config = dict(
    n_head=12,
    activation='gelu',
    norm_eps=1e-05,
    positions='rope',
    rope_base=10000.0,
    init='trunc',
    init_std_up=0.0129,
    init_std_down=0.0,
    optimizer='muon_variant',
    lr=0.00173,
    lr_mult_o=1.5,
    grad_clip=1.0,
    batch_tokens=262144,
    seq_len=512,
    doc_mask=True,
)
MLP neurons of a small language model. Each row is named by its layer, matrix (up: input weights; down: output weights) and neuron, and shows model dimensions 352-479. Each number is 500 + 25 x the weight over its row's rms, rounded and kept within 0 to 999. Numbers have three digits each.
After each neuron's rows, "fires on" lists the tokens most often at its 100 highest values on Wikipedia text that the model never trained on.

L4.up3048:480493488483501486510540463510481458499521527501488479513494476479543474510472476512468536510496492503502487484504487493515501495512518530487484506533525510491532520533500506577478467473514492457506493448497475499487518472505516525484543501512478509495513470491531487510533551507542487540529510565480545485495450539544497480479487490486489505466511467476525477462553496507497486523504
L4.down3048:504491495446513514480486497511496479476497507489483549521488488467447473549484477512492484498486496563490523515527520494528508517488496476540495552497509521495494509502512500526485487490510498503511512519495509488463510499511549496539481492471480538489542472457507515501474518524498491468430481554488492493476480491478537476511517495532521482510479481501468492520449548494500521488538
fires on: " a", " for", " made"

L4.up1090:499494476511460479515460501498516525515539508503508508508505492476519540541495512489463479522461526495507464492479505503514488520512502479476567507491485532499490525546490491473477525463513471510490504552508504523490488501470454532494530537502530523457485537500512500515476494531538506507517488489496523518489508530472482473495493479550510544499508527512559587496481449493489475511472
L4.down1090:487484477512501512460490482511512509486507482521488510517513523519476522482480497480566529447511527505558511484539503534486510494478532504456479489522497492544503496454479508535548502508483516502495491514510531479483498506516498476528490466500494479486516476496492553503511518523529462517493478534482492450511528499534550500476473495482511499456438500541469484473516480471503487489497
fires on: " a", " ", " M", " G", " P"

L4.up1975:527484436468499494491488476523502526514487507494522497538449482493494500493499509530478489502487487530492496486470501499523483534517498506492503538492495505510481516446529492480513523493510492516486470530456476510513488488477529559503510510524500479503501510484489513495488540463492512455525495497496472493472502493483505524476531527502542471487489480513500515513484508515537476474497
L4.down1975:502480496497531498489541566509471460499484458511511510485516475529505531455537493498496524485485487493504489503513531474467494489491479497479532470511543506499491516509525502503520438461488507509512559530516496484453477505522481491544522461453533499504487486489505542452484478502485509524480512492525528493532481507505492478498461461501459525489503486501506497458454499502497506527492
fires on: ",", " =\n\n", "é"

L4.up2425:511500479432485515493515516448491510535482486509538505529517467530530489509515506490520489476507537486524475497477492533514515521542481528495491509506495529483515483470513475480517482473534458458502479470458500482535494534510497515529478478484492538497477528512522499510570530516498566490496479497533467462492494517469516527474524521492440467491560494465532463529479473513508455525543
L4.down2425:539478503502443522489547525514461454453466556498482526556480498510519503506511501488495537533512504522478505499538494500485463516544497469478535514498475460466518517489555542499479516517501498489478545524535509496499522521481526457505540441505469470512474517558556511504547475482504554461494541572540474536469509532556518522481486523503521491503515479477461468517517498501455492463464
fires on: ".", ":", "-", " for", "od"

L4.up2861:520518487506498465467510469504473484520479517505532489467498505492488441449520496485498551519476510505511549521509513495468504510506487522476517517465488489437509481504505476443465464508510492496512491508474475489492483472532535529473489557501474524492518453523444500478521460526493502497489534487480539472491521524524506515523500489509485512526512481483552517493527471505480517491496
L4.down2861:505499524473492527479525474531520463523506472485438500477548481463506491514462447447541485529538521477486483514472521492498513427474480478505480471466463516498512503505479529534487494532486489444500467548528527506477440523451451486480463505545505471532478528469478496488472493548489483493466460505495497494546492500520457514484476541505527537466558459552489508519471522532474445485489
fires on: ".\n\n", ".", " land"

L4.up2148:518480454512491466487493540468537502522470501499504480493514489500527527469524548497523496487453496530496431499506503494526499487509515511495490472513504494483517480495503531515497517503479513510545516475485502494477527485490489514484460507526472513454492544473458535458499503485515500531530532503479445501495452529471469508501510533470456546505504431492490538525475444494471479474483
L4.down2148:478501509514470494453478478500510506494504502475501535489481529450491538547518494480513467523468532501493485480522506494468497477492498509498507505475484481499457517485470500474515487567522445475492468491458530445480513507497506520499502430495514544503494489508479497520493490517434486513529477549513500469513477526474504528486498508574519445493464504484489526485503527516505507515495
fires on: " to", " of", " name", " family", " |"

L4.up643:500490504507523509442549486513529511489513526458512518483468491474469482456561491506492492516449511481488492495509471497503543520525482546498511485477518457456496493515483490507420517523477474477538494521462490510484504578490531539505488546530514547522503508494477531495470467490505482507518524512501491488504483483481502484483525519488538504508537492488500510454525469519485531522519
L4.down643:488483494502531525498519530491535506522499506481475486487517487485443498479495501484475516501491495498476506505508514495505459475491479503540476448479527482508509486480513513459466529456507492517538490501496543525508535525509094494499516534479506519519517511488519511521497497491489508461529484519490499530497493511511513484492532484491507501497511503474520531510508465513499502501490
fires on: ".\n\n", "."

L4.up230:489495489449523502498495476475523509517500514474486516497508484433504503530472487513514473502508500454476533489511518499491478527454488508537525474490483461521496498480495457486525497509491513531482486495502505494515491536524528507529502490515501475507494507555440507531517492524481511528487506477500508497515537482489493447496509496483510458542502516464495520490537512509529518483479
L4.down230:490503511544483525546493505500502472521516545502495495477502521511473478463463474450523503508451508522501515493504512468471536479493488486473473490480509504473542510498484510468458475503521475454563529484489529462440498428523508484503542479480484501479477491486536548498481531482509481526482528489541492525455488466454496527489543476511485579478484493498544480443502498467475501529498
fires on: " to", " from", " began", " was", " into"

L4.up2151:532449507478530514508538493506484489507495470435507451480502544495454519462515497493532474485493501481528462497475480475508462508474566524520498490513512494502521465513531506509489540506493500539514505508461452472477532495515456513479495515481488522513507482484492525494531486509509506505533486497480479524478488476457476478504529519505518517527493467468482531473536460527506493493472
L4.down2151:526471458492502524504516539526507490477474500494514534502526451494530498530513467489536490499499540494525502437446489514512517528504536491503535497506520478487493494516472509477539502539496521458505505493523493519503548552525465485469458512455519471517485490499479506520480488510472520454505503491477528504551477516469512486481514498501480492507533482444500495504498517495481511501454
fires on: ".\n\n", "."

L4.up2348:479504469505526548490519490528500482522478511469547496502483486517549476498511495485507519478510536481493511512496530476476486508482482526554528504496487506501490564458447486518502521475493513470482510520452484510534526512453510467523441477519509538525518511532508552477507469509479547516476552468539480488472498450436463450482482486479501507520499482537484483505501461488454504519507
L4.down2348:499497464481463477549484458460510488515457517526497547485536465564487468446518514488519457492478507515516470505503515492563470496511457522479454489502512496508504471474536495587515468505478463504507420508466520458542512521519511508522494511479516482522521506465449510496476543499532476531467492476522455535458537518449527562514506515532472483518511509484496521477432507487502459538487
fires on: " and", ",", " to", " |"

L4.up660:473464522532512502506525481492527500494478537478473508499469481445511474490526525501504458497498505484522521476497525472424493507470472525514567545538561478468468509472465460505465510542470526488510497514471479540497516543519483503554477504524484468533505550512473537527499514521489515485569558506489528455535522498506522510480557534564486517504481473462492459473496508494496485510514
L4.down660:524516544488505500488511520486474488520509510500531515533486484526543493490509506503488468461533491506522523534494497547506514495521503482504488482429514483515509525523500519503495498516516503505538489453516566506489489492504458504482491475477527482462533465467482508497497508519514518487533490514501472555496527475463498516460476469521531528510479443443495474513455504502491480458467
fires on: " in", " to", "ild"

L4.up2859:525536476505488479517491499567507534559474517515512542514521504501571488467505503477510501534475511541499448462473473516538471526537515549535466528524487501522515496475493502478523464486551541515519506491468523537516504529527533522491498529553473483504493487470481495514494470513503494535537544504461448519441512502463518512498522495533523513496448500496466484480504498512521467492487
L4.down2859:465500524491514489506476494480513511513501489484465582531505514462518544492510488511484493486472547468475490491497530460501527479481493487491501486553531481492506525507528503494438478497454523531531511486532487464456525474481529485504496487506523485521473484506465495511521477518489484493509464501514525494516493500500521492539517522541473495535501510472529477498461449524520530475479
fires on: " of", " |", "'", " order"

L4.up2511:537509500478493495542443461463528492495511506477506499505468518493495540477494545502481485522540513503471456448542530467471438538514479503514498522505517475480487500468488512474500487464512482507479480483473535453469513489520488542443493509542513522486509480504518509500473500483529485510488500517504486438485496525476534501489513539479464488518488481520556491444479518530502464475545
L4.down2511:522510525482511532476537506511459540501531520481511513510479514479511523504532515499491511461504530447459462470478502482488473540469489455503495474505494514531514476537534491504484500480489501468477462505532523529522498511522484519515490507532506484505493501503535499470517520533520512542509487503510519525495505482505491478476476503499472483512506495526519537488491462492529505490502
fires on: ",", "\n", "-yard"

L4.up214:523449530487493508477457497485520500499506497494465497508448523533491497472509472505495538482533443482506505467480487525507500529553540485523482479519507500487507509466533461536541496509485487499480483549483517486509450525502514517499503459500547502503513483502543504500504478497511502507500520528473504491490519514456516472460490481517502494461470494484514489487471541533498523513516
L4.down214:481524501491519535498463474522506498518516504498510528520519514505504500493513469499512497460502515492493512552518480513508491519485507526465474494534485532524507429525520511507490465458571478524517471509489501421498510508511539446495500483489526523495498502511513502511487475514486477534521501480543519514529480485511478479510521495472451500500540495500519517469530562506491498487495
fires on: ","

L4.up1552:549505450485492515501468468499474476517497524454514477460506513568508535492504517506491499521503507518499535464476470513523497507477543521547459437523500499493523483517459466520476558529516469520517518489524502492496510553561465484494494498514538514531481488490480504542488504499484504481510529551500491526473510501495487516471503519508534525452517477460500503498527493530531519484492
L4.down1552:463522472513499514533471544498491481503493501486504501530503534463472496511500495514473510489486483512551492458524507506480498509481509477495497509498547573521520459506506524474507524523476534507492487546496511537531519433473321531497480501465469516487466491460502483466515496487490451482517485518479508518528507543487496549507501484492505505518491528514479507491508479525497519522513
fires on: ".", ".\n\n"

L4.up20:528492509533464450473549525489472523501503542444482498509504478488510506498522473454498537541513472450483508486533498481488489559491483517511471483482495538522493545508502491486502541457526521505484497503515488513535525482525556482470511509454516531494516504467558501480489457492524513461486480519506496486514545483496493477516503501516509520515535498505529492496490478536486446536454
L4.down20:486502501443516490493521493516489498488565493503431515507508487471485446501496482499512539466531485493541510538524503449516493505514483513487497469528525460507473484490484489573535509496526510512506547513513487504472516503481605474545486501508510526514491465497500550490512511528521462474487490501474459492527508434500502500486498485490548526506459514503518527501541496517505490551491
fires on: " a", "1"

L4.up888:521515514487455493494490512511527474516479514476461546511537503537533512482502495486508477496448468463468529494541492487466514498524481501521530482536512488478520542485496497574516522466443498533482484494502468479525522475494526491479505489533511473506523453488499463477511482484524467517507550459519508465480500499501518515503479461528530507527524471532547523488495472512472489503519
L4.down888:485469498541499497432481526496525507502478495439506453483466480508459482529509494499532521489525521517478506496464535506501492486540536510522465583520513503517497492530494488509495498512521489525461486530510446526476507480507453454506517520535495506491521494469480508494480486478506458530487469521476474509531515487503509519551483468472492501523459570491467548502502512524489499457505
fires on: ",", " and", " also", " as", ")", " It"

L4.up2716:474490463507493506520492526487448517480495511474531509490463458453522454454471507541514504515501534536489476539487493543550470511492517503528511510506500553529481469488521484483465503480533488486534509533511555496506497496516504500507492496487503483490496487532444515509492505494480485497505511460547496464520523469511476493512474480508552485491479492494475551571480472523492540517480
L4.down2716:474532507505489462518541504497516481474522518474488513504502513478467494478464490518488486555520536495531483467514445499532491562447476522484482501482485466483506485531511511526495479535511522521481452517456476452553484497501493510521531534527483536520489534529506520503517461528488521503516479520509526468510487456481522473510491487565534482493473476480466500507486477475542502529521
fires on: "1", ".", "l", "8", "4"

L4.up2150:525452510504540461494509503492473494455490521472477509500528520541485502521473499473544520473515506512484527499468493504515466549468505490504504478491518503469489484451487476506467460512513523524504458464507474501507530517503516554529449482518499555554509499471490501523517479519516478491459498490477494487499475492529499522454534513504523509508477487513489534509513489521504521468504
L4.down2150:509487501495490511494474491496507471494508516490493490490493527499513522465494511505506493450488513477524530484505488497518509497504479497501503465505523527501491489453518506437549543483507492524504515506544491521531481476531388468527486504523528489506487471510481509534497481536527533491504498571482491520491546493522507471501517497480563505519463472512504518489495500467491504468504
fires on: " he", " it", " they", " to", " He"

L4.up48:487488498472545520444534499521492481476489493481513509486496502484492494464463504443474543503512499490498499480441492528514512487501463538518543476539498500467542470506460519490481503502486499464484477523478479471472498533484542490492498487534527582492522483507472479491472458542529475514447547514485522540499505509484514505475518500503522519544496466529502459463521519566495479456498
L4.down48:444506530521467489480465486514505511456539494493531503477502489504511510539513481481547496527480537512522500513505491540487490556483486463533476481512523551488469527517489511481483514491507466460511539554459443545474483483454443508432528508536515527509489498481491535491487513493483467503505499496486474512484514519497500531476498417515534503527529515473546490477501512521481461487485
fires on: ".\n\n", "."

L4.up1622:513500499513519500511520511521509512506502535476475482497463518500478512486548483511510489518478535463498485515507547512497529478494512501525515471472503516537521477528478454506483544547497517519489450490485531485465495501547501534451517531484495493460520504484527517494497478455479513482476503546567493545507516495515509469493484497507520494532514509471492521461508512463515480499575
L4.down1622:516538473506537462515479502491563509479482460436506494518549489485509507523492473509471512521486518460548488489513471528494531517470487501470480513538467478511478510477519527466502507493484532522515509534521478498564529479462373515514480492485475500527528458458477487461513482518504466503476492482493433467508498547499481516460452515480533543509499473555463452532465465522517473508484
fires on: ".", ".\n\n"

L4.up2910:481547467458476525547498481470509523530472499463521517516451490475502504468524497489485534496496527504499465511468478512523506481508497500544450490484517507445489513514472520485504494484509462563475483561510479520512487506518470481508508528495495520501528467506477507523522461521516524496511511505496495517513493505519503522536451509507524482488528484522502487527465480526510515539463
L4.down2910:482530483535517514471518498493532507499490541520509520471493446511501506519508482543498527456496517455532471508516498490504506458474492533521504496510487489490511509519499495478490448480461495523493510470498494508495501501519460500505555478507493536486497485469503497528462492490516511501497472522525486540516546560552526467495494463536459473517492497495483506493477537512453515486508
fires on: " All", "',", " &", ":", " all"

L4.up861:528482552500480489525523509495521512550456472506486500524473498502504483530475522517490507533542468478481531479491479473532496509473484484509467522493490538535492488517526523465506461514494516512459489465502477508470507485507493526479483487525520496516465517509469482494484487524485472521491531507471506478517528498497537498509535547549526487512510530508457504448515445520544529477494
L4.down861:496543483472472514446480481461460523487482545479481475505515543484503475510516517528466484477533472479435458481543500525507496518496554475529487471524497495541472485524499490477477512477489479468528484499512534464523427487472526494484522471526480536494485501506531488494490484459511489438513504516518537498526492505512452470542475526505510513526492539517522503496490474529509467484465
fires on: ",", " as", " known", " of", " early", " to"

L4.up1920:508531468489495488483463533506499456489490503537509507490478513494492511538500525518492493534532550496503531502517525504508496458518494497471464471464567510497505541489537467500509496515451496464531482461465494479477523494472462498466487504496467490502516506507501508472513499475488513523542556493514460503526502504504528514479538507503484501489502521484465481491481531478554542506476
L4.down1920:465480526506513501503469485533481517445515531519495523517468470507538495530451504474555513524515523505500458478482552490503518499515528463494477526498517450565457546498503465529518504485490521493515468492524494517511528524488511481499535492445524554470479534521516512482490488494483480480480500488475518552521488502499461517473515487449484542489517473504465546520540464503489489517493
fires on: " in", " to", " of", " at", " worth", " on"

L4.up2877:552524466519469452490495551511516507508495520489538456499451493515505512492480563495494513521489448489464461476520494476523444463488463550548523477500516507510497487515517517540537515505514497482487484483485522543510497464553481514447515466496498471458546474516473521493502522501498484513520503497478554519533490490483495484483489470502452494548537504465506500493538501510517522529513
L4.down2877:477480485480541503474479538499518499429525476495451439477519506517477498551534476524519503472515555564503501475509498527454508533533505493505503510483499549519523529500532518440518538522525543491524482557500488461488465514452485497460510476519536503522513472477493474478471446517482515483480501523503490483488501530489458529511506500539501505495452474504474512476476527487453517501516
fires on: " from", " by", ":", " to", " of", " is"

L4.up910:536481483482485465509455509487555456501499503519436503511554435534525503518517532465473430508523511523474461502518514441485526507464562451485491488490501465446520462507545470513504513459525457509503496534492483470483512485492509489473475510480524464453455537466512490484485517508470479520480531453512471502533460498513496470491487532492518505524470525510562503497444502547537521519483
L4.down910:522528514514479489503494514530456495491471474509522474526515543528516458483496488518492482473477489465486529464490491537535484557451569514478480514491503516539471508497475497499513491466480513510476496459501499532500441509491506503509484473513470493456491520493523485516502483480527526551519494515474491481504528500541477496559448477505484495525457545473505481504489515506512541509480
fires on: " and", ",", " to", " than", "isen"

L4.up2309:516480449495520458473490529517500545548513522514474497485479503496498500539518498508514512506480479477513481490524508502524556487503537466507508463493500508468504526424462507487527501495544528522500548464510524502496514478490450504492515461445452502507477523457474538483510501481491522477508513495551503523480517470529508480455514547528526539482519543540496496477502493507499479513505
L4.down2309:518514511507494472465515481532519482488496510519531469497500524506557479512494530502561483516466478532475502480491494501461498515505505495489532499461473514548502510492515439518516553500518518476476462508500490533492509550475529498513503531555532487529482519543487482534531476467543483469500505491501538490513524510485487458530508472467529504506461496503514536454526502433506504521490
fires on: "\n", ":", ";", " –", ",", " →"

L4.up1556:522483509523467488497475469532499521495489530532498524481535493525525475523457451460475522472499450481523489492520522469540522497521506501500489469487505518489502506479507476482504517489498534527467479457474518491515521499539473454542537518538488495509502504498503490550486473534547508529519486515517494466470493518471504513429531497546426481489490481464492533492462526503461526508514
L4.down1556:462507490550534503487504478513512526460463517499463538515507501495503512489502543478512494476506476501508528457500507514568521500513506503521497502489483505468553497487502506530487529528543511463495469523472482526480490486494542472504528510473509487511461496490518522474523488515554509480480512529508515487521544522503498474467464507506484510487506473520523505483520511468518484521467
fires on: " and", ",", " is", " of", " &"

L4.up1401:473480494495489451538520494507512533510521476507511506485497514493491512501499496512492504485522493502515528487527494560541526526488517485511483513519487507464508461522490518498485510513502476487512487478515519496482511535507394532526528476526543479493533481501472493519504514469504457513483468497503510498494528482516504490475509498566524467537472518475511507534477480465469523503483
L4.down1401:520519515501496478452452493499531497483532513449451500487489526485493524527512501459464497509479529491481495474482534502521534516502518519499491520514546532478500530516488574534492466518506475487506500557495499463519535528529538512554461496505483524507505503471508466494488489471461450504505492517478502508485511537505544561497477478500553499546472491483487484485501492527525501487508
fires on: " he", " his", " him", " they"

L4.up2146:478489493490519502492508483480532548542501522455490525510472487482432500487515514480477493502468499508497489522497502491505497514529531518512491448524473462517534485508471462521485515558526461495496515527454508510504505539522470488506521579505489519508473516496531534472528467482469478510566487495459508499526468493513517522477531545468474495491535548481545482503497514542483512522534
L4.down2146:489464487531506521472474482549505492454477509552528509509506531479526471464452432500558509484541567489477518483496493511499518495490520485506502457500464495453484503527530529520489500440511529521474491475503487504508500538498417532512509475505501496475533492496498461505491507513514523471490493521535517487492559519490459528515474519518510471498526463560509502521552505459490508506512
fires on: ".\n\n", "."

L4.up176:504482504461488451544504493516513523520487491499487506454581485512472460479477443518487493465496503529511481463501458506509485476453441456515524501515539458516464559481476577494478514509505528482518508479473514533528487508499507478532476532581495450504504496503509506557486523474483476528495512532481475473546508515465471524496502516492459496458488529477468519502502523538471454480520
L4.down176:523525499544556498494498478495509496520503483564451542488536470547437458521496511534514551469506478486488499538499510511522515496459462459493502452488476497501508465513484507499534468550465469487509496517497501487492513485478509467444513525443500521516501447473488507456513484496527515504498479483475514524517503534525511518485481482525508485505492501483536490496478533522506483491502
fires on: " to", " for", " To", " of", " After", " in"

L4.up903:521470468466522495510478469525509523528469511524484542462514496542477508540500483484505493472512532496450475464480506481486475508506486505427503514509501527496506502494503489517463537498493480498470474506519543518491524510520476539496484462524492503456496464558467504512538489480491504513466501498505462474480511520500494521436563500556494542518520516488519460473527478483481538456447
L4.down903:485431536460517480484496501526486499473530500526537510504505503479513520490532487475519495512499507488515480504497485489480528502490513500534497539505493495461483500518498472497473477491511517475442484496501488477538477537501454530500536483504517498543465505472515501452470480510461515520558521464492528526501487512490483468487491508474466520545469534521501462485489530508484488528507
fires on: ".", " |", ".\n\n", ","

L4.up73:463523468497484496515525524500511496503521490517471477481507481504491545524503491524503517503497534522525492517529472546562509499561497504534477481517513485519507489522502497548467488487489542497463519460438490553528485465510515481492513498482468471473511546533491497543526471481480511510503456524516501457544517504458540481527481526449464513518502543513493530467543511505517513511550
L4.down73:468478474484481489463495504486493558444466485497526498482494442477509469499448494518492519487550502466513503520523547490510504472519485499505498483483476516492461475491493495516465485500506489494502543487483512540494492476477547486531555460500511512471553425449485516468527466512509466509534540493495463489476512522487516455512509514490562509490514523459487510456525515518483500493540
fires on: " ", " b", " but", " addition", "\n\n"

L4.up2606:460455514506507479472516516494512441502504520467519508517537481489482455476507521448480444505492497488519521458446523505474512495483552556446494443470509476482504480472502441491461545533519519561521500523492517524497539489555511493482502514532443510551461497483491561473489505533506499485512521491513474528528482483464494513540494538520496515473505521546492494466507502522491495527492
L4.down2606:486471493521453531470470476504498489519509538475509479480502512502493418546540487522497489505513535503533497456489483471559524462488516541531526463515471498511528533484484513452499511531482504511512449504484485543503566539505470506453520508481497506500489512450522559551485546526492491488505531498494524483533488514465499534460487509501485542500527524501516486483494550572472515521505
fires on: ".", ".\n\n", "\n\n"

L4.up1583:501472494530493526516498497463504507464519508495510497506496492517543482489502495511555555515486508489550485510486458493528486502537478521517535493487485496521505495463503501458492473479472515508493470458525515480527457518475449516482484476516480462504535521519507489526486494515469540501491503496492519518502487468493471497554502494499521473512492483509460494477490499473515535467500
L4.down1583:452482495508501449466484499493502488470525501534474505534532487477450507446534526480491519446523462513487488507483502483445531515495510486498478461493503482486474480526503508499547491514475515463526513501500550504478479515529463469524528511485491539498493469469475507464545472478499484506446492473518508478503484499507541520514537488468476499531509539527480515511495517484498498513481
fires on: ",", " (", "s", " "

L4.up1712:497509482525522486491514501497512487486470510506499482438474485501519486534557489460471471531526554497509495545489462492506486490501494504501504467494505515495472493482465502450482494494500547551536537491512524487534465491499468490449530525492502523537458502471482502482542481454482524505511483485522552465515496523525490524516492521523508532493552501483484455449465524511519481513534
L4.down1712:450470480533486477473485489534478509461484504490507468474471513475507491549471509494472501539585487495508474529477460492539465508499504487514538474502481495490504500455482522482533482537505538521503485499464503528510479523489518451519507494533473499529472518490523486504524548483509488508475503518515495525494537485454470487512501538490479506478466554492515537500489489486490553526477
fires on: " |", ",", ":", " by", " of", " ("

L4.up380:527514486528499522522536517486525475516490462478464545475529467511519481513504501506497499487498508534496515481526518474511492493491504486507472515492513502487442464529476502538553548482539463538492557475473521442454520496523498480513507483525483519509500501518525497524490500473474466512468495489508490507550513522535535456463522513481545514500439515517488526528449509489487453506491
L4.down380:509458494525486537484491496524523540476451504536515452524511539529467516495516490495490527477502487497497548477468498474477479506491491532479485515477499509531489483511520507488524521487504494512506463490512497532537465489517457575513458485529456525498513483488528528503470483525492476522468525516497475479473472533503508485531483463478507527530561496544526481501497536525511538491509
fires on: " for", " and", " then", "ge", " to"

L4.up2970:474554478491447489506439520483479523477487475490504484536540456520512504495527446474505513521488505475487481518492519523495466511526558504520481502445462499505500524509455467487513475485487498499510504522530510481520530490457460466520463502493520516513477516524532502546517504537514478534517508504474464502522525504484545499490509532502487514482536474542519547503452523482523504500524
L4.down2970:519463526452465509536523494515520507538503533535481514488494496455547549524478509526551525469437480519463477523500481483504480516459464514453511530485485503481525498495544498496499471516485526523510532512549501484433527516492540455465532507516493422490494523546483453502533489476487499531480544521472483459502470566539459532504485509507499556532481466460501498481494537502474482509507
fires on: ".", "–", " ."

L4.up395:449482497471509541512474535516562509485496492485509533504523512516516535475532514504511484538507509488459509485501551509519485519479458470521518530506495485513499495512501512501454492521479493463501506508496518481513492471508487484511473457474488500501511472497496475469477463419514497505487484537506497464502525519494578516537524493477474486496502523524483530526500489495466481480501
L4.down395:450442482482517454468536540467489516490526464469501506520474481487513512521496519528475519527525473499533546510517518568542528496510523496488533530469490505482502515505471501432545502508529525419485492512495529499507469503476554506503520477496498520459512463470489523492517516470467504527513501504507455469498506492505525487470480508489453492485501523482542441421515526487509492519541
fires on: "\n\n", ")\n\n"

L4.up1139:485459484483482532504491494482511492500468531476494443482507503479497510469506529491499537507486483551483501490485496525480469532469523509495510540502465491472526503502480541493480546484515458498532457488443494526527494531539482547515480552491490542484508509480484542479484521494445473498501541518467432513555459500468458492516502532455493507471510494525516488492509486568474509495490
L4.down1139:506513465517456502491473456496544480457493539498516513497483498452494516456514437471560511460505528482465499499437483501486517483494498500480481485518482526486497504523465538478517538526445519512491493554493501475489509535502473451476483514504522469524496515484522500490470515482459542508509521506560475488504498502467524518503516464474480467513502470513548521512494468521500512510480
fires on: ".\n\n", ".", "\n\n"

L4.up2637:518516475536493473510535520496515493489482477523470515481457489490527521503500522482497505519488509509478489513512513452519502488475501500542517467477499496471495466476515464483508525537499487502464468507464527487499494506476485494519498443511497504519554494531497473516502489469511488469497526458518494512494482501512487478487467511537475499487475520516545536478529482497555467505482
L4.down2637:452540531490503478466508494504520463493505522483460510508462483519514515524489512495525471483518508489503550511519496502448531476463470494507444555537495501477517501489490469523490502497531443489504445497519501480471532503459515501465530531488520482473496516509494490490498460497508506522509505465492533514507517528515528511500521485479504525545497517516504504489482490498485496483499
fires on: ",", " by", " of", " in", " out"

L4.up3053:507524504512501469465524544493520503543502542484495453520478517497493489494512457495496534519507492542529444514452495522482523481471527522502479532473534480464479482456452517500479479525530500505533456520477485511494539500511514507528488536489449501489493491503511509489478467499527503540505535549486504530487459496485536488470530496515457514492492507512492540554448532510544513511519
L4.down3053:511472498498494491520440521471469541519498478476518532457488497501547502525493548472514477476500517441550500501506481503462508471512504483492471503537476494494460519507470477477487503540469497498518478487500490513515500512466388496469476486468550482525513479512458472471499536546515485491491548528510536501516529508501479509531507479481531473488480464479486529485490446512514532484483
fires on: " |", " of", ";"

L4.up982:456499471487479512487550515520483531467503514513505507487486499529527474514491512479495524457480515465495500488495491511522457489486477503500501492463501476505497481464517519523527485494574541509407504491494550521507490498467461513482473506536508455516516532504525501502463510490529461481455492523510485457473541508511534487482544506522502456507498527463494517511470529533481489497509
L4.down982:493503539532541493496483504484487450495448473468476507465478479482544540482495465506500505503512487494497518507516475506491466464479506500483560507590466491505524473496501474525476477499473521506513498534494456525484517499533498465529501499456503527466477470475502536480458486448520496465545525495489521518547458526491491523493538523505524497489478530535497472513563516489487526495453
fires on: ".", " member", " United", "\n", " A"

L4.up855:482483517510486495490490529503472486467470456521506493469538441512491477497517496504470495511488483501492509487511497443504497482477483463498502492512493465444498525504459487491484543481522500507508511479487477500506520509486529538510491511583486492520502490486525446471517486499530448514540511530513496546496510513495445526477496497511489484490544538545528510489536454510520473541494
L4.down855:473542509529515478499492528536477522513436516496495501504497467540515530458494518553492505486550464468533528501521498491518450492520511478503518532486483487519490513502518477496487469506506494500536485503517517521478503511546532501509521478494497507519483462508518480524504505522540505519490458515508490524506486501517530459528458522466499457459483543483503477497549510500512491466509
fires on: " is", " an", " to", " and", " for", " be"

L4.up2021:456468495502486499490467477475481480482460498475492517511515503541501480509543518468515546481491529503513513502533496507518478532465519550470472501474494506510512491511458481518489519488561522512517459511477491512461495552486457459508475533507523525528532534516514533464476479464470478465518522486470503554500521504462485512481465465502526447505466490477508475545503502549484553469486
L4.down2021:573493501508491547479488506535463552514506493497523498455510482470503488552477494560512466484478520500449496479465510538533507493518459490440495459497541475439511524515517544442478450555466483500487496502547520502550522508505430474500475467531429502509518515454501523480496503498520526515476485496525466447521454519532472504500470523474508540506540489526457501488458510507484478522519
fires on: ".", ".\n\n", "\n\n"